From a checkpoint of a small transformer trained on Wikipedia.
Size: width 256, 4 heads of 64, vocabulary 8192, 23.9M parameters.
Training: a variant of Adam for these matrices, 901M tokens, 13743 steps.
MLP neurons of a small language model. Each row is named by its layer, matrix (up: input weights) and neuron, and shows model dimensions 96-191. Each number is 128 + 24 x the weight over its row's rms, rounded and kept within 0 to 255. Numbers have three digits each.
After each neuron's rows, "fires after" lists the tokens most often just before its 100 highest values on Wikipedia text that the model never trained on.

L4.up847:133097169152086085118133163115141169138150140128087139162137175131123149122147124136107101118131167100087107094131062148099143141119145139136101102154125133117147132134147121119116141131119108161112130123143163098094142177152103100115135134154123110123137175136089122111154102095112176133
fires after: "="

L4.up115:151088133148168085142100140154116134107102125073143158118114112134137152127166099133120150162127116112153136147156115117120133180088091113118123123118165096164135145160137115093131111066145121114138140112136132126105109114105170141142128113145164161127166132110103105078107121139124117161
fires after: ".", "|", "Char", "-", " career"

L4.up725:126136146110113121152111146097141096122131102123117193146135151134159118120127108132093144098133093110129088129134092133087132138113116106090138118120133100138138168120152111147142121097128117168093180092115103105098154112121152115135148115199146123153122141108164118137150130123127113111
fires after: "=", ".", " (", "-", " |"

L8.up707:134122141090116102159104112117124134127125151156109154105111133153147130136113103098127134135140107136157103125119136100082149112148130142081082117133146120116127118076114148156126162123129154129138156176124122076108134083081094152136118128157112104136115151130166138132120165151164123110
fires after: " |", "|", ")", " did"

L6.up462:099117138092123143130099162129128163124142132145133162152137154090135125136148116162102119140166066098147137144104113162140156156133137140080127137158146089093140180109143106125106103122158116148155129121135098140081147117087109174104121124157104091127094105141152075108146104130109139142
fires after: "H", "K", "B", "M", "S", "T"

L4.up766:127063134060182121121148153066112137145154116134120107150122115158138121117120101101116129094148088097144114124135152135140148136094172104120115070135142155095110148111161078073138140140133124168135137125130115107083121133084144155123122155109132101142105135102144074104148106178106113145
fires after: "M", " \"", "|", "\n", "S"

L4.up950:121134150099118132121112143124106111165154123119090135190120153150133183131150131145123125150133171152115119114132119153130156128151120109090138125109097178080171159114156093073122139109143116125127118075110136102146135158117137070136115112118108121157157099108110109144146147137198155046
fires after: "=", "col", " the", "ol", " techn", "ctor"

L8.up899:126104162124140134146142142137095140110136147106140129119147134087086128113151138077125103148093152129152125087130110113167150062110124106112120168140145087134128122118107128147092146106111092136157116145107123120123139170136129118108136147144179104108129070135136132076129115158137122138
fires after: "|", " his", " grew", "-"

L11.up274:105183141134152138107127160123140172148104134096102132145117085095129156136125146129107101144153102102184094103151132143103146138107111141134139132144118097104124104074160120092170113137115099131090132133096164086105152120150097102159126115122188127108129142134142067122137124156164131109
fires after: "|", "-", " ne", " el"

L4.up987:127143122150139108159106161135111152165144115128100137123113111118122104093153115092108109122144097076142118113096123131070150105133134175082116134156124143109155152134139128130101149139143126101144136092099106145105158132119097121134077087161156152157109135155149108138162122091180133136
fires after: "=", " ="

L4.up990:137157176140131113109152081146085136181126166103085129131148125135142166109120079100142169140147128080131113140102108143116154160079149110105125099158136161113129152115140138119152160152138144156148133129119131129128174107093108108132087140108172117109145120155078111110124096132149102139
fires after: "|", "\n", "M", " the"

L15.up582:112154109079125134143158134132135101107143123145150125126132130084162152146148112127113138147118101107120141171156120112092110127166108120119151115119141105126106139124103107118109117135131106147128124182155117074129133130108132141167116120162154168131129119119125122133140113056108136141
fires after: ".", " |"

L6.up711:138149123113135130120116196138102114161148125149128134170118119132108147164149060127108130124152134107121113133125086112091116129108116155105120151104147187115130161082094163119086150110154108109166137102087098097132160107135128158143095153135123119127145120100111108128137158104153096071
fires after: " =", "=", "s"

L6.up583:130112144133078111127143144148094139126176128114175129125118146131130161140180119121111123163140107138104112124120110133134114098130140118119128078118132129161167168145143076122139078112094091137110095134123168144134176172106147120121162122170099141139120106136138152099144075128131177136
fires after: "=", " ="

L8.up785:104118148159171101199152067119141115130149110133102126138121136124173125178162134149070120078187111114105133128132142120153133107170146113140166137125118127091121127153111119129117141122162083134120138146096139095148119155106107113131132140168131106116124113114147137115128158113160164123
fires after: ".", " |", "'", ")", "  ", " –"

L6.up660:082155129141147092129134132094107152138152140190129118113111110134103172149076102150137128111101094098164133080106170124110114162148111136141106130116112134134110119116154144132137107091134153108108118116162133098108150098115131121161115157162175155120104129112077100098135145095105123139
fires after: "\n\n", "\n", "."

L4.up8:138127111119163124170156113157124123131158150153146149126094116101158119104151117139119166118117145132126099093090100118113154161099089100133130108170119109137121127149125144075107168118111131122161149121107134132137149106128124111115092105133183129130135135159109089118150101156163097173
fires after: "|", "-", "\n", "\n\n"

L4.up679:113052120119088094146126181112057121148126074155112156124124150124130108152131118154126132131141162114092156137131126161128139140094087153166138125140147106158144117095136154141086110136139066113134126145116133114071147149127109109115148130149128124117126130145129091116165105135153150154
fires after: "=", " |", ")", " s"

L8.up778:090170179079155108127145179138136094158135097153119157127118132111108151093129145107129075113111181071167156111119143135125123126131115129132108092124126125137157099089139076108124152147132176138140181117151105123122166080083128115120133110126146123123136156152115046123106112120147116108
fires after: "\n\n", "|", " |", "=", "B", " res"

L8.up615:095134179126139133133118133131120101134162111132120103137087118151102114116171124129101134143165100105090137142127109111078110128090133161137140132117128136140157150080136112097103144116142119124100148134105129151127146123084104153099146171114147158082100138107140120075126141114195120117
fires after: "=", " ="

L4.up638:118110147129124081107121130107093134145108130125124186158164107129106131124133071148155125107138131124110110136113072127141137113120130135103143145113185126132177164095141139177130088090094087159108169115126136143118138167085134109118100156143119146149101105125135112094217148160127119128
fires after: "\n\n", " \"", " (", "\n", "."

L8.up462:135142133128154101153122169117156113134103141128116152116144151126149124147125120131145168126166100111160094140127093119115184120143103083117146137159102067166131139120158133126127134090119136138089120138119084075104135110122093113162136101123130120124129128129141139133127109162131111123
fires after: "\n", "  ", "7", " Total"

L4.up310:121128119128112113136123136147115129127135120100109108125147150130139118095135084133094150088123121097176105113125095143143138156157151116095109109146088128134104135118141134110138114116130158187145150133084121119161135129107109150099066162172176098127194141116127126134133117138150092131
fires after: "|", "s", " Total", "\n", " led", "="

L4.up1019:143137163113108123121155168061106122170143068144096131191145102150126121085157131136112137154145171102126090122090137136148143108118133121129128141094173103119127142137145126122099119106117126147137123107150161124137137128146089112132120108183102160121134148136128132118150121136186147139
fires after: "=", " techn"

L4.up849:137084171087157097139133132149122104137112117130134130109165107115107113121142095117105143137121145151156084119155138117149173109142122118103145132174114135112136127125154119120114134119139101158119151147137118125081160118123143132137124107144142087150136062135156126097146134122135121174
fires after: "|"

L4.up985:136135130101124144157131149144108129128183110171169166166157091126133162180145099098147104146105104098105108144149078118088130096147120154146077138127144146152147140160153096167142114106149053108168131126159139129120132118124125158126119143146152106082125115125151107092129159138139091136
fires after: "=", " =", "-", " (", " \""

L4.up99:123113143113154116110090138151128146131169095154110153155118110099109156097123068108090113149107145138197106106136166148108133160118137108141077122076141086108114158129166145105126116106072113114146159089108090106146127121069124093142130130181131153109073137088173101101108111121145104115
fires after: " (", "|", "\n", "=", "\n\n"

L8.up789:104097150093152082141084105175126155141162102114128139117156085110111152173108109161126156146105157122101130134146124120063110099160118115152107153124132145148135177127137071108126108132132087145132124098134110132114133086107133077168114127171138125084107112108162160142155152177103110173
fires after: "-", " (", "\n", " \"", "–"

L11.up178:132170115136116118135110149142126147130118128105127143156099141092118114113123102146153132147127097105128115113088173151162146141106126172100143132139126102127146142160111167133136095150123106152098129076101080086115162114061136172110142162158162126130135121115151158114116074124101124127
fires after: " V", "V", " v", "K", "M", "eb"

L4.up306:100093132133168096184101150120141121081106118135115162079129147123155142086140122102116147140150141118172143129148130127099118149128113130118103128080113089133132110124141117104124153091089164159081168104156103117107166105101093110123126113138138108136123153123116114130118138107155129125
fires after: "|", "C"

L4.up960:144175145076158124102138128131124140105096114089106180137125052122128132130130137141101118189146127144139156103133146159123139170111115147152114138145144153108133149105138145080138102166144141132111103140142142105105136092144121172152109119131128144128137080152134104138148114122096144114
fires after: "|", "-", " check"

L11.up194:093167114140150124147135149138139153143144172137135102130159117112146157094110129111098096089182108096194089120090088115104123136165120126126119112112144150130126127103129142155149119100138180137072145094162117118138172146100124085123112099191156142133131091086118139111112141122096129157
fires after: ".", "\n", " Party", " the", " in", "|"

L8.up102:117129098107145113156126123145100113113180130135123130143108146113117131122161099105115160157118117106159121140140118133147180132146113134094147108149122180112132105129136145070103102129143114188130109132142141119086127088114138130144049095099134127144117110158128096102140125141109121148
fires after: " |", "\n\n", "|", "-"

L4.up715:125143105152136081140146157171097150134104110113126122123108112104187134080135110062119124138132151124154124134128137144093173133132118109133114138122110117132168128122130115108117199155110145123118172142130079136135144125057130101108095155131151119074150103098136103088125085114138087143
fires after: "|", "ed"

L11.up146:137171138147110121124132130145100147124127155099140169152130175151158127128125122109142148141152113126145070151116130136137118132087138118113157125137145129126124139072147150133137153128128157173134106083142101116105173119069125110114104158153207143093142122162132095081094103097171092113
fires after: "|", ".", "\"", " |", "\n"

L15.up537:127103132104120094163128119143089145171124110160139143134142123106116162137102083104117145127114122083108120116137108140118154139105121071146136134093118155141162129138135102128116141132163060144123108145122115138128159156144115144135077132134150060101189112099127112115153116169106160184
fires after: " \"", " (", "\n", "-", "\n\n"

L4.up109:113159178110114088123151141137089125169131120157142151122174063139154140130117136083137082177112144139141087109114077108135151145119152122145159174129161079130122119117122140152135083120144103139124138125118116118148117152146126095126100139127130101097132126133102130061167123184127104148
fires after: "\n", "\n\n"

L4.up541:093122124157156115136138105114125133168128091123127159106131141130149134164126120143143120114190118153165147152100112129131141137123127149090148147069142104102115134114200140151114132068131125149089137131107125070106134121093134085144120117150160127126123141134136112114130128155136129090
fires after: "\n", ")", "  ", "7"

L15.up1016:112147168125167143150102111099070120166128162129140133107173040134112135123152083121121120151094097141116139099127138096091126110098141127125105115129129117153151122112160127115127114158112075127114130122103139140114147117106123135098130136128151090094116135125152132083140143127150092146
fires after: "-", " (", " se", " under", "io"

L8.up625:166114128100138111127144133135075111108099133099135154126133096129120140113126134125101127137155122126175079139146128174147128131096155087116116175138129133131107110146159126102112139102165096146146160158138132147139132112124112106127087094141147111136117110120135153128107164138208133140
fires after: " |", ")", "acter", " acc", "|", " the"

L8.up546:136171170138149116112084112144117168171173100172138207155173119123122162113105048135120135129111078148107117106175094141122121146143142083146131117143156147133152118126132121142155112137108095153122106102149130109093134128104121089112115109119139130113107120104147121091178130114123147194
fires after: "\n\n", " (", " \"", "=", "\n", " the"

L4.up60:125168132143159062133107158115145129156141102132140117147127150145161092093190087120097145154097157128154139111142117138114127177120119117066111140138117121111142155143139110108103125092196116137148104111092136131123137130167139153112110120182139147103130138135098142100125143137155098068
fires after: "=", " =", "History"

L6.up507:090172150110139110156164145108136134082138139132125111119109085126132135121131093114090128086114096042124134130150145127108134119124117134117104119093125117117151140102146136093111145121160103144135191140101111125092153107091092129126138113133150148122120098101124128083181100097124141126
fires after: "S", "C", "m", "W", "B", "."

L8.up432:114135179154153111125126146100155149108135099132070181160134112103140112133174115113148089136112137136112105117160091127129124152088132155118123115103166066142114099141165105111114110156123148121142143096175146131113152129132079112094151148131121113126162088142152091114107082162103140154
fires after: "=", " a", "\n\n"

L4.up620:163095167155136118120141115111114147178126137121123107109116148095095143109135129085148179130152131126100139109106081123122133155140176116116100186128173102140122165145164127094135127158121135130128139134162120093125143165129085158153088144125139104121134076128110078119175155124129134140
fires after: "\n", "=", "\n\n", " name", " inspired", "|"

L4.up876:128129103106147088149129140144137163139126138113086185133126056099097161100138116126099108106116132097120116069107133143134155134109137105151112132099156075103127124086142095095136115145108111112112110132190120132125171140133122123146117127133165137127133079115112122119177121132139131135
fires after: "-", " (", "\n\n", " \""